Weights of a small GPT-style language model, trained from scratch on English Wikipedia.
Size: 8 heads of 32, vocabulary 2048.
Training: a variant of Adam for these matrices, 371M tokens, 5654 steps.
MLP neurons of a small language model. Each row is named by its layer, matrix (up: input weights; down: output weights) and neuron, and shows model dimensions 0-127. Each number is 128 + 24 x the weight over its row's rms, rounded and kept within 0 to 255. Numbers have three digits each.
After each neuron's rows, "fires on" lists the tokens most often at its 100 highest values on Wikipedia text that the model never trained on.

L8.up449:147065159132121114177156122130097145126092086145165139110141157157115108120094128117118099164123087139124118076152168089147135112084168129111120119083136113132155167136126125122142092131130156151140166123123128130083094128077170154146106115148140111145160142135136127126166131126142114135161116165098137091102128121153119128143097099099135113125143091118083124114123113164155124118143
L8.down449:121120140144118184119135146112147099141109137143139135124101135143087173134151137138152107201150149087135147136141130144131103124142155143135090166151126141140127174104135111143098123141101134131107102116138154127115137163121125124109148145086172101109165082137116102133129095129084120120132089105143118140120069151083134130112114140156145169106091116137142131173130133115143146149119
fires on: "u", "O", "o", "ra", "b", "n"

L7.up475:133121098149138104109125153102137145115123123118107137122081138122106126133140146106127132161134110154134139114098112164108112179099107088109141152131124125132197137138147177147151144118124138125135150136092090140105133087174127103137159087145146093140163157150111149116124074139148148136165144156136140089178145127108146115128122177127177155127111111132164130131113106136091109105120
L7.down475:118150154115117151108072141130072136106132113150138110086125142161147108164172108119089118156200140110138193100136121133057113136148123118122126121157107115123122120103125117100099142086097150129102138135157143142129104132144144120129110125146151153111133128098175146161106159168110156125110119114094125117147179112110110159185134095158123130135144113119140135102130145130127152156160
fires on: "-", ":", "\n", "–"

L9.up79:119126115121158091108118104148110104145124104088127100104122106108095140092151128130133102106150114122119114116092156095145127155146129148124093151115142139130134139200083113162148091110164137073158123093143141151117151071138120138141136126099118125149084118144141112095130140102176140097081092079149137150151125122158125084150123098125142194118114120143142142148125141140087096119169
L9.down79:129141117155121112147116139165104137117127119154087153169150140118163134123105120117128157116087084139128117052131133190160099112140170097126163150154143118128191170125097128110104097122161128112130099149118152130116116152146078115126078158186116135115122106135093168119088113094128127166126089126125101146142111150136116126127150139120126127114126138118138136119142147137124080149133
fires on: "s", "z", "st", "y"

L5.up347:146125134137124102112131121126163099173105142130172105096145122092100149110117126123163125141100083143173125100124134101130190124141126086136153140115094151122129142158105168114100107139121107138146157145135127115116061141138126154109140108119107131112135119152127110156172107114137133094090165132137160156157096114126128132109152118109116125124153126117158088127118110152092108115106
L5.down347:134150124142119154121140118143104128149149155107137131148131150073172130102118129133144133174135153132102136181128125107172151151111096091100116124106174103165141118090121122130117124098073123144138138124131118167124171095106089131174118167118146116116173099124145090110172169151120130127164122183159114145154117115126133129153143130140134153098175106160139149109111123129086132106159
fires on: "ing", "ring", "or", "With", "After", " until"

L7.up306:132113147104156088129120092120105142142135119122137150130183160170097135123166114134178131118116120157147127123110133108129113174149119117134165130149095132089129137130091126111119170092130118145125145086141087166146138099130112135150100139153116132115135070173109152136116112121152143145150135152122130149078112141106156111095120153149097097129119182187153186084131124139126120170144
L7.down306:113127174125125148087125130127120141098177139145123127102114114133119118163171160115104121103142111099136089081147140128139099160120073171164147109127125127098128137092123130127109085143097101130198131122112129119105124107125153104147144100131081131132117167167121101113155104083119135143125125120114143126108157135141152135180152131129114157124114112174124168150169118151099113135090
fires on: " \"", " on", "ed"

L3.up261:138080129160112132147125138177111159123117106150101151133113117165103117124134157135142134112096141108139142123137128097132079133100096122162129187081116140165116145157126132107141107121120147089138112137116159089107136061136173129134114144119158106155087160134113118130119125135203143089118153109127142144119112120116093113110117158119143151114131138128126138132125143162115075145142
L3.down261:134119111148149162151148132080143140095153094124088094113120099141128115124128154133118096126151149161180074093102132105104138111117171124122157163145119085141149135094138105149122109113112114078126164097103129141105166102118158102144139086138168151112060133100110103155144136134149124121127171101117171089204129095132145106117104107148103121128122154120103126137085171130152089133094
fires on: "st", "-", ":", "=", "b", "B"

L9.up263:166154119081117116163118108115132148152156090179152124072102141177142185125090137165094122142160129116139153090135106083120142150113114102111121115149120126091119120120141158144126103153162094106106054138155106103138139105187100147127155098122147084107123154138102156119151128135136110094120141086183163116136150157131150107124102166129144168147125145096144122064131110125122144130115
L9.down263:172087116140139153122167149136159170107137113140151083120125143122163138181138148169155105133137132103097177179137131139119097111145163102165097137120145104105130152116113130122087158121122091113117164120119154080133194091089139110110124116123124146155128130137156162116142126115101181139147145154115133130133149131117123117111085141142128168153089137108102134137138137109143130136135
fires on: " ", "-", "\n", " de"

L6.up145:073126130130169124108110113134149141117114090126169132111123157187148120106147139126089070138138130165107123138107116145111118147129164147104107121122142136154118109119147124125138062143163109160114138126108102111092121103128206125126102143119133126129167146137128148117130107109179108114138122131157132099152123172101129148137143108118155138125102092151079059090088144142106092086104
L6.down145:114114141128160161130131157126111133126119152152120146180104119138114119167110137123145128166103111102121085152138139174172135137122112153134133122173149127143120133104134158064145127099096128124108094131163142123143153094139081158107129081151110110138180110101124094129146174159120143108105114141108132119129128122137118145127135089114117136113081135139129167134140124159162142128148
fires on: "n", "c", "ra", "z", "da", "re"

L7.up463:150125170135133120164130117112149149142150060134141182091145098130105151118122148134172154097085100105139169153084087126078125150102099104141122118119109168095134107111117135148141120127113147123079142154199121182133087092122169135124144112099114152134124110132087132105169141111143118141135100124131146124165149128133112135088138122143104100119105160090088085088139131140102133114137
L7.down463:135099123204114124156064109135119180120130111138179100090146088150139104150177121141083149098120107164115126175139153119098146120172113111105119090136139161174126124130109115143121136087169150108148121107143146135134137159086131146103141146111116119128176125123178127117144122160097159144089132108134123170119176155100144157140138077106098158130151127101126093156180117102142150099128
fires on: " in", " of", "A", " a", "in", "y"

L9.up318:124135125109128149167142121118102115110115135155152148068140135140124129094103136099114120127133150177127147122125105128132163145127151089128100145161127149155179145160137120116118158111147101143117102132142144161140132071093132074089128075150151083129154176118084136152151126134114106169135166102159135115108115124114121122108087112095160138105103167106124113185129168157117126173118
L9.down318:110131073140166143093098155105115125136134145124146117126077142111142099104151154125114120136106102118118157133112122160182138120100105091109107149157093066068122126108087142117142136110144150176132133102144115089116143126093149148151114171175154103105082127115134119120148133109140121166138096108145153160086152137139138109125126129117115146159115146118138179125149127133167155098172
fires on: "ct", "par", "it", "duc", "fer", "ci"

L7.up363:157112112089131099112120118101104135167114129193148147091127157101081120140110138126123134140109125096129162115110122122116111142153131149114139164090138130114150155131152121091132080133090120127100110146144122130145129105073120120153161123117151078108149082091107112127161147146120104135107149093119130129174107137106157136090113093131118120119144129098133137157146186167119146095135
L7.down363:116101110118093152144162119115117134113114148145150128111130152147146086140119156099149116107111162189151134160132090132110164144084121125159135143143098126170105124121111134145155155101133180126103084111130147165103119107145141097099130139144125112131100145119094178125205093137143115082135070132104120122108103108131084144096105123107136094132117167113140152121157141136099175119134
fires on: "nd", "ed", "d", " And", "and", "th"

L3.up470:146106124084118100115141134091127143148082154145122136150098182122134126101145105134129128129107141161146155085153170109141146099134169099131132119145163133171111141149121124137117097145114165136131153115121100130107109141096126155127127191112090145119159111087158128114153130068148131140165136127145141115164119145150071138162123146138128144096156105186108144138066095138125120134116
L3.down470:098147119123156161131114131105146157137111152160182097116146118150129121151123130122120131137100092103151126148098161113077153128111133124132132129125133199166070111118128082093131139129129132138179138101108141145153122147116168184062115132123124100095129113097095093139131174152122163143112124117102117164163146140105124104126168115126119156096105102136130109149123136112111136163140
fires on: "im", "un"

L6.up194:132135161131100132130122105082135142136081176143134164083148142161146101086154162122110118118080104141159153150101129116098142118084132122134119138174138161121158110115117134117129166168130149084131137155177144195104125140135187131156142112149148124117126114128079120149120152161122105154112082120116132132146100154153125103135107110114143137124133110105132089152125165165086112135081
L6.down194:131126155135134150092128161181116146082083168152128129136127140161163147134160136134122123140111102134113107129092138091156136121138157117112143114167120139117123132129167179128102144146114128090110173126123117137124128148122102127157097106136117114167182115175142134133125152141131163106096140151108080149113148134099117117104171117160102156094075120125126132152126158160129133159077
fires on: "le", "th", " and", "ed", " se", "er"

L7.up293:098124134126143109127121161133097141136131098095097129088149102131119127125168096110124165117124129112102080145093102124126100126128169132115104089151144141136146118129165116191124085074162129063119157101097135131129174132168107111132148074135168139157137150102159101100170144100133103110085132110154127157124093113163186125136122149157144153109109144120090126164151141147088113127131
L7.down293:170164149069113158125145120093164097150143128103122134144130158101152143109141147118139141137144101168134125121156151125110156142083115149122139166101125136130080134099119141130130107128131145135115120167132131150097075150138091168131084142138117104101114051111131162108160157160146150143158101166163131109142112108125129140141100167143080142108099109120112141154113092130120155138089
fires on: "c", "s", "y", "lo", "ch", "sh"

L5.up223:162113155136143121097110108122092126126153127122128157135118161133113104141143147135148124152082143132183140140108162124162162131129165110173120145150148155124135129153112125125139121149106139054120148130122107174099123117128158123128134156169120149127109077123144088110127125081140127115166159140133138085100090143117152129148114094129155069108132124174083134179068131150131116125155
L5.down223:121144143120142143126134087146146200095174126102106134124079142132138141139090084133114132132139123141147152091122162152145131164154079154140111132149080097096101132107084116118120156086132129127122169091135094138127130158144158116113184144134130129150100157121110077125128118154118124122130174118149133096133114111092126150121146111123099178108123153178147108089106152133128129105121
fires on: "und", "est", "if", "un", "u", "."

L6.up292:105143135099127125115133157118122119119126078106126130138120130181149163126105136149181129140112109153147115165120110124165112128092181143126098130111149158099135138152150135129134104203157147094136095175110097079100151151155125121130115103124144149117099145112112125112136093087143114133121104118111127130123126102178127159121112143118126131090097129138088167141124113149129141119105
L6.down292:161138106117100106123130126148127116104131116097110132122171167113145129115185074122117163147135147154134100116139113162129178116088128100096115177129135145119102139168118169109134149129114128127131094124109140135137113060122137109129087105152116117135119168095084150119168111111114129104120128138146139158125130133116159142098137133096116066132155088130134145160138137087090111141110
fires on: "re", "y", "ri", "le", "ru"

L3.up257:132113131102119107113131157091137139110120081118138141168101103114075131120167120145145145143138144105136138139113150135158108101107162126146128127159164129092125141125148136169129106154115179153133156158166077146122092136131125111132115171109129137111115101042152125130134101117144153143170151105098100132164158101135143115179140152121117135086155138177130104135122131208112105109159
L3.down257:168143124104122118133118144114115107118129111157143115136113125117166104138101095115159145122122133102127111128116139157111107131134123155155170144078179097130152134070097126089134117149138143160160101121081121159172118120159126139112101167110104131108131114153100107106152134087183157143147098148129136115130135139102111106127131162085123107114133129112133118158136113135126164155111
fires on: "am", "im", "9", "as", "ig"

L9.up264:121141173140114103159175146110149130060150137191108166112142116132138102115124121114120102112063057148147117130152133135124141172088132130142138102199137123085094099160117118149128127141118141125130100152183147130126108122153123124070150081150133134130131133147112130116128134120130142125122102143138154150117124145134123123088119185147165113098142168141117130148107144121119108170096
L9.down264:080115069142127102142164159091128123145142095113148092106110143068162156149133121151144120124101095147136160142108105175107110139139120110114166089161127162109113165139126144168124101096126173114153080098123173151154102129130126122140116165141108150162109155124074131134103106139123190103137190181138172108138105117141169124113110133138125141127142116075132132147133160095171172135153
fires on: "an", "min", "ri", "s", "gi", "t"

L3.up266:136122115114144125137073104147106085083141131128121133141157105142128124124141152127175118125110124113144101160071138119110097150117116141112115123122113134141093088114149093133124140092117156115120131135114106158149157076124148138128102111146128134138061125118095184131145130144121128097130132140146121115112117128125168103091085165130101141114087166165109136114132188149109104174133
L3.down266:119118107122162149144129128097121133136129154160110125129107120091134143128138133137134164119149098148117131109165178146122149063156109119115172122135097112117082102103110163134123140150146118137173097157132140127114131110096106159112145110137121158072146119156093106121149112147145122152172115104104150123153120144131108151152120121105171137145145117173132128073135129155074128165129
fires on: "d", "1", "ed", " win", "n", " run"

L6.up233:144140147130118134176140121088126134142125064166186153100132147175110122103126108128121131136116112116147151116133116161131146112094112110115121146154130118094140139085121113123124137132144111148064079118182129102173116116124191125112173096123134132081104158158077176160137135142124145131149093117097121130124162130119135123076104072106120161112132177085148132056142105140128113171108
L6.down233:112088140177147128125107155135112133169126100081151132133134117119153088181113140126131143116147159103147113130122086079106160129126145118168126127089141142146093120131170135123121089146126098114109137099083161136157196130184116141207150149128114112140128099087143083115141121127122146115154106133152122152126117149140107148178133133127140093147113159124129118165106163103153143099132
fires on: " ", "A", " of", " A", "o"

L3.up293:136101120113137131160152143139094129102130118139168160102102139144124156100103113128151125116145116140148149143124164096118165129085112135140107148161130139084117131138117119115136123151146153106121117112143113134101154075116126084144108126180143116168138126124151120086107096160124116134114130107092133163159142166135119114088095101130115138116163100136121153118102140127147159103174
L3.down293:134127099160092134123190141110098109130106119152145140142128178095139083107139134125111158118172114100148111161156074124113126128085121119166143121121144096103165139084131126121120121122128121174145141129124106191118122115131166147134091172134131118141133138115130148187102139119110184148114142144121116137109132139113123133114099124111108127105139133095182077148110117137150051120156
fires on: "w", " or", " and", " to", "-", "ven"

L3.up233:090143142102141120154105175128170161123099143123129128122144130144077143131133150121117107102131120143119123129100139153130137167117086133133064144160141178111122079106112139133139118118091139125110075119131140100133145120132149136104099118132110112154132133124154148145119170155135112125139131117115117105118098114115171104150153118153125079141096128129152124148116136132166142132136
L3.down233:098137123126128055126131137135140116101120115162173091141164152129119086114129138125154113127146132139123101142113095116141103142109137127134151062184187111131108107146118176136118132130113121144139096105122135107160082152119132140143093136135134112117134136155119136143171122126099162099089143148146113163141154168121166110169099168125137121131127159124117131145153098109189122131167
fires on: "gue", "ous", "ular", "mi", "ive", "ious"

L7.up115:127087125140127131115133129120126129110137200138113141131135153127105092165120150146096116149110092117110143097109153111163173126141122120163127112109096130145162119106097096113102118114100113121143125175158129142150133136102128117134152130142133138152089113133139119119137115079118080080106139141167132129132036153126144103106108129102132117141157143113147140138120220137127109126107
L7.down115:089134095102098127164134130107138102136133134138141138120089127085144120125147118117135113125132169130161188144112155153153113147124105109117125142155087136154086112173122137128166128113156136107120113103094156112133139125154150109095139143136091128115126182091093160124092134108144139118164150140106174107103146076128148129124149173102129129133113122114118139110144083173101138132095
fires on: "ut", "t", "d", "ed", "s"

L3.up371:119161140161137132167111076141129110118124140110111085095149135108110199091124118117105111131135108163168131092112141131169158140098167114133093078123114123146104136094136101096118143125125153139113101137112140114086104154136156087104094125123151082145120167106158145093125087102134101098109155141111119128114076150116090105139133103159188134132141165128171138068130113125148114118110
L3.down371:105119096154156082131148119076106142116107163125131123114148146130094126121131125114092143148138108104153130140129150119105121138119147097117103073177155148119099120141118132123134118145151089151133111104106106166147123144129178137130125143127119137111177164086140101144109164093128135140143114136132116139144139102099136127156098138147154093145146130130123142111124147154131171105124
fires on: "ic", "vi", "ro", "gu", "–0", "bu"

L8.up409:160135136045158122112155112104079128100126143169158142094150162156132143131115170106169137077161117183142165117107113133120117160123135085144147137165142190111119148178146121132140091155142110145132129124141115184129147117159121123113106137136146120140133118161153128153120124161143174108131096117119181146127162140128125124100068132098130117096091113142102145075114139116117142098112
L8.down409:141149079135153107116121133125139151104157122079166095109113136123102115151103150130087107134138117092138118123131099096185132130114098127126085158144134136114109190118118090104070149104120130157179128173078121092121170111141117102110132110132149140129139117128157139088135113115105121099143148106133097072107135139124130119123125137154151134155150126139185156144140127136150135139167
fires on: "par", "ur", "en", "ct", "an"

L7.up444:102099127100148122166143104133137122126131123147159181108119103091075191162146142138139069116100109151122115076098130148125124111134126141152116141130167169117123123140109157167136101148116117161111122102132107127120096135119101150150150159117155095128166163116137119106131110125136109122102112120151145111156141147144126104072160071128174101143108185099147124123074142105082142091114
L7.down444:081105157158142134136157180167123166136120139100067139100093140079132094112125140133129123099108125142116107145123128112146081155081151124147130096130113130169127128094135166148122142161117095185137149146145103143135138127134074110122118080138128120128110076139156063142110140106156142163154130144152141086131157135127135106124120139099110186117109161113141126157098163125092136155119
fires on: "ut", " Pla", "et", "la", "it", "on"

L5.up351:141056127109136080124153120104158105123094122122136149084096135113060147131159159115123080144126110156094111098082117100153148107128156121141091116119115152174152125134109121147148101146124154131144162102121107132126107139104118141176162138126134144133186146117147124127137120125138106136137117103120168107153147146144123128108144123154114103135132138113144091132111158183129145099105
L5.down351:117103132107141180136130124158092148130162161110137122122094080098104108136141087160143133116137119128082132113117123131167088118130130125151137161149097120142166137100121096069123169155126116157127154103120164141112114139127154119145134149157134092118121148119096119137134117108080144139119145138157114094119115141145106112130133114124146113130123116158151147055159134155108206085202
fires on: "ut", "it", "at", "et", "ad", "ot"

L7.up40:141088113142096131161112034096131076114122158130106144106157152103140106144134177120129081128124125145140125108128141133096126145119144103132129177150124127121142106105123142144139154171121168136124144128166151167078123136107091117130176162142168124128129128132142146122110104131133124116157151109116162089189175117090144051133133106172155122127145120094154135122120170129123123165127
L7.down40:106115116134115089129132174150136113129101134108166113158123129109086150105158175098133087213142121133114074148126130093097131155100173140143169129153099111162109118152151129125136140133117102114135116164145090112136129134156115082130138130115139160124120110118145107140152130100168124106130091121142159138166142176126138101154142150116105142093059132084084181120118090096115175156114
fires on: "er", "d", "ar", "ed", "ur"

L6.up232:147113123125146106151117128093152149142108119169110187140118179149165124144136163136185113149117131126101135123120145119169132185118094108139118198174103151115117086112147049131116137124112159119127124136118127130117121084119109118123128109149121093119096119138133162122130152112098094073172115149082125119144118145125131127100103155121096132101152146163150104125117156136117120141138
L6.down232:156180118160168124180106125118132143115096121137112082121125116125175139106152130116153125133160155099123162130164083095171135119166134113061117099126107143109136190170140136113097125138117107104149114097115152136165141131118115147108139132166113078106118152142124114106156148114105133130136140119156141142146087151103145129132137096134122119117117136132128107143128105142113130125132
fires on: "t", " ", " run", " date", " win"

L9.up347:137146128125113127139098123110143142110162099122154117085093105166163130149153192112118129126157088130126114129122170075144100144116151102098092113171130129128112116125110102115134094141142169145131133108114100147109156137099180125094130135118162097137095133116127116153130107149131086112165127106154160132140113161138114132135122120106099117141130122165094110169136128137136155084141
L9.down347:105087122155161140115124099136126120116126124171132097104137164135092125165095140127128128103096133155120153106100110168098164127149093165167118118142125129128151068126106092130183148126112141105125139136121166112147133131123112151167086150131160150128153156100150129144137139111117139142123113133092110135143135124146149123138160115148145109135130102114139133149156113117126134161122
fires on: " also", "le", "e", " in", "n", "u"

L6.up386:118093132108164093122156103097136114145134110142151106149114113093070193107150154109128113078134135148132106158113132103126140122122121139105103147145163148133148124174111131107117112140114114107152121118133178111194167126130110097156148139154137121146133154144169111082117133156115143131123121101107189133152146123130156111132130139159168158076124117155195151107135156135129105161127
L6.down386:121149100102121160143126164158129151138094117156168108177129166126101114121091105126131146133141119161126118165110114155164119133088090138141129090156142114134101152115195142103147175153117111135117104112140141108087135109110157133127131096151134131140184129136126122116132104128108118158080129123141142142136120132136132138135134077109136104132106152159127142139126120160112142079141
fires on: "an", "et", "ad", "ak", "ain", "at"

L6.up12:139133076126140128169096104099096129131150080110153121072100160149136133129120155108144156098138091124158110091138127161146124109102145124124122112158136136098103141142136100110141106161124115137065128137131129122120127145126160111116153127088140095143117197154135181129100094128107125137125131149136133102105122085128126146095083132108141141118126133099151165117116106129154127114153
L6.down12:131121165153105129108120164165121082133137138137137121145159072149160130127120152126091125102130092095112150121122133140118096122165111099121146148099149101114133166114138091116144125139140075148115137113098120134147207150136134153109143114140100173101126120112098082126123132060102130124112136136141135139135153109163096137173109161102121125142127175150105135141115097104153110161154
fires on: "\n", "-", "20", "==", "Career", "t"

L6.up479:150070116114120105146163185146116141129153150126133132127133142110142108092166115126097127123108124117111141128123092146188130147137134117142111096121133160146161119115099135111122102140116122160143108102125128153132145151139123102188136129135114129141129111145121156086148115073128093109127117046128152125128079144199151102134120181139121106127117138141167105151126148141116095135122
L6.down479:104105081133150138113107156118125158147129156134128119140132117124102154088099095120145106136124135150127149161106122105139114147117117165122144089144184138115138151094110135153139147109150137125097121110103137134145137128109164151142175146136135080175156125088137119102157116137145133110120166142141107121157122098141117112141196112103128133151100120115118138123113123145116138099157
fires on: "s", "point", "app", "art", "ed", "ft"

L9.up102:172137118097145138129105097105065157085120086138147162119110114107169145148154097149129132152149135083154134103062117120126151176106165131138158164172104147110163076153121126102106120146120124131109133148116113145117105138136150130153145105147125103129146141131104161098126076106116133139168125137113135056132109137114160094133103149128133158108117141130127155113114123120130164085095
L9.down102:142105116137121113136094140117134115085160109165161139099185124112140163148126150165160123155111122147145153141129099132136134127136144086144128162116144119117110136128142101123118134131102145120129126130112133122100119116117125150149095123129107112146138148149115138113097093114137143141127126145104121169134142122131110142132121131148120149152126141108140162154105124108114106132130
fires on: "\n", " re", ":", " (", " \""

L8.up317:103132116123158096126116088158132097091082154153125134124121126132089171137123107116128115107143151150110106095175140137157185126146153144120101124128165116104083153099132108144128120156096131102103082102118168122111143112175128080131093132164164093122102118143128148129127132122129105097123108110163094113113136130126082155153129100148148098120152142173186135149149101158164141152101
L8.down317:121132102161135143139161117084171117131143075143137112121152141168171158150092120104111108146147108105144134149118139143136096154131145164161117135124095149155132095131113146142126173115126139189064151142123098149125116119163183152105120102136119121123062150129142103097124157163107128129166148113139150085153127087108164118117118108134111133081098134126098124143143131155141120144121
fires on: "ri", "ic", "ho", "ro", "ul", "tri"

L5.up204:188109105125132137126088104134110148100173081154168127128145167114174148088129149115166126103117072152145110144126143069110166118141107106127125138104105134150126123157119048113123149153126171120164142144161113171069128131151177105116132149153134150125111126087124145157146090133095070142162137137146123131119137191122151131114103131119107153131067130154155126098120177132105146188144
L5.down204:119135157103082131103126154127139147107118168164115108132127099126105164143131145129085126093141098095162086114137131142074101156092071154130112121146123119129148139110171144116113134091090131091154119154134152136102129156114126141111135098125169134121120116137119153145129131148132094172110129145127144151116154101103162111144135150136142111093110153153111100171122136171110123155164
fires on: "re", "d", "ed", "ing", "ent", "hi"

L5.up137:117085130130151097132141147082110151114149129119141124114133109129163147126111126140145161121147116127129101100136162138168114135098130112104127143132106165118151128134126112086138092171129141140093136114132106115140142130095127113146101132155167104131080095092162119080162084133112129086114127144142156139121090180184134112106135079142130122063132152132111182106120126115096120118132
L5.down137:119104149134127157084138132152139168118123092128099159134146153089109112136112099121141110133134098169138156092066116156134140094120133108088087102140073120146188138148178142132133169151121154121123095094146165136115099131121142149104109076116140150152109124158125117119125151175111156128127114143114155129135124108151113113121098083141126117137147088140133141121155116148081149145125
fires on: "n", "ing", "te", "an", "lan", "u"

L3.up34:147141115102125126113128125104096140091114053136148123172144115124124164130139137120172142143110110100148120123124133135087087179132132108145143124065107131121140111164140126143115114162156124058137162128137097099150103097175170092119142133149191132126073118128132155135144134130197110102166156121174126143116123125139137120088113166122169192111103155121134091124104113128076085130072
L3.down34:116133136125137124123143154134097149139103130146142121169132132195099102107123171120141142104134094134135147115198151127112105163073134135155148100107078149099141129119139101148127087145083138147123131133181129115125165107145127138127130062123144138124120127105139104155136153166117088118143143135126130142131117110147114115124144164117104097137106162138108124190110094155095111127131
fires on: ":", "-", " C", " P", "†"

L7.up307:124121142132170125130130110072097143100115133116121128138110102102106149090116095118125081091133071178102099118177114170106143117115135136131113118123169130105117118132150099123150144167115110125120099142119139153126146140161101106141145128139123160157123111120148164134114146119112100100134149169151182129117138133136083121098158124161171163077150123161160132138161144153151123105099
L7.down307:139107080156063131157107099138114142127118172142164123162140128162129110113137105104117109183119137084113132151087146133130161104126114141145141134138127152121154133115096117138107096159150125122133156143115116156173111124094165130081095091161172102094140123114148099092173117114110088096138153174139165112112134148145128115138128127122124156138118157164095109105126152090114115175085
fires on: "ri", "ar", "or", "r", "ro", "n"

L5.up195:138118131124089139108133157137147082086114151138162159109117123127130133110122150123135086137150100160161145097145128125111142131136107107132144163123141160108147126111139151109137114178127166131116134153142144174126122096142148103120136130096136098092101101143104142176145119127153129105101136108151152156166141147116142146108129114122096121125089109139160156101135131164110137085118
L5.down195:149143150082097088148126122135118120104113149104132110125097176098134164134130085122098100128140131130120164141095148136096113142140136136120127189127142126137096132160138100118123098118123171116157149107118152143121133096178148109120161135111116116140113104160157174161161107130114117123148145147169169100096165112147142096111188134154137136121141094133151166159095098129119173115067
fires on: " |", "\n", " the"

L8.up460:186111107147109100131134093078129114073110112125130110114138143143115128117137125125112119126141128125096125140103141077112149131095118140132119082145152185084106122117119134119101116100158147142092151099142112175117167088155161111176139136135132123136104101122145143174166094118118120086125131098136156133144105150129140122105110074136084167135105127114138146101126138142132122108118
L8.down460:133137151146159139123148154141119139089110142109139129117111118115128135153138127144155142108101144122120120142116138132046131129118143138154106113107162121111118111128127138122136125158099138157122137132141110125099101105107143113092117101120115140117097142133141105124090104129122106171117119133122143141130133168125131153131129128119132114101140119132114143151120139121123187131116
fires on: "ing", "ed", " of", "ting", "ally", " was"

L8.up376:171093153138110138125154154088147106105109144121149138097142129160129115126145179144124123117113072124078118128163123116128148136121133131103049117110157143088087102129144138113113135133124118137095152124147144139145135107143151134170151155148147120135127148096135152126153088143104110083129118156164121116104104166135144122114143117142117111095099151111114139117139139102112169131148
L8.down376:118115149135129131159114171148172137127113090117131099110136135122101137151118111137125122175104121120106135148106107140107132142114069101107130141132129138149151134122086152077113134127138130132155091129120144098094124114115134122161105128144126140121104121105104088195101120164116126153137142152103122176145127125107143134147165127113098107093117134145099153130118135160152161146124
fires on: "ver", "ke", "ting", " other", "ing"

L3.up98:125097086145147089126136151127150120174088122149114112114109112115132102086139210131148145138123129132137138063133108098134160141127110148142152102093103171084128124164084176132132115102082103180120156110124083135098129110146154112173129171128143138124137134099141136104152083106148110112147124078142106126159098119166108118119116129122153130151140103113106124132107144128150156117097
L3.down98:172120109098147134158134108103138123135112169126118144135101163127095138085127092141122101124106131110124123146151166114075122097130121143107147101128149140108154105148079091192130129171121147121135125151141091127099141114152126115109108110136167179129124093159146102143124176151167094140144174173112107151155095091085128141114106121087102191133126128157118183164110103103132125137166
fires on: "ke", "if", "ough", "ring", "x", "After"

L6.up219:127146164064130151130153091104150097137104140123162175098126127160127173093092120110161150137089092155175114115125108125128147149147115113145113169083149125154150118145136119131108133143141148126142112110123116106081145101167101117135099112124191155126129083071115136150169135107196124151120138112089136103111143141141126145137133107086117168106114100126098152120083113132125126132155
L6.down219:121154100129083159121078141152182149082123110136131128132136178099122133120127134122132109130099124128145104105114141113156085146141140136062156136120112075118125130145140142138148141138128114161140125167105167165160085102081126106115137138133080108106141134155143130142173138135107149117109101119127113133101117145076157074124126110118140135124134181076165148134132112130106130105137
fires on: "y", " Bo", "re", " wh", "ple"

L7.up9:104122156136129108097153125116131128119126126129131123132111124129132139082139154126116105124092100165130153133128109128104152129125114111206144107146142136104131092179185144088120134119153158134130156140134091192076095087149117160133146154086133107128112087141080132106119086134149104074144112111160147133117151106127145142088121154110138161115098114132105145134117159147145117148163
L7.down9:150139133112115130108148121115144131134126169086154139091107135115124159161137158149092108108100112142112149112128151143124104098142134133101165093182090111140154137126069146065129111106160144184153128125133120157104125120137125171154102096128124176107122123156141173112111119100150127116097123138107178153114143082127127139113174122171151107103122110150128138129127158109121184155128
fires on: " from", " at", " on", ",", " |", " the"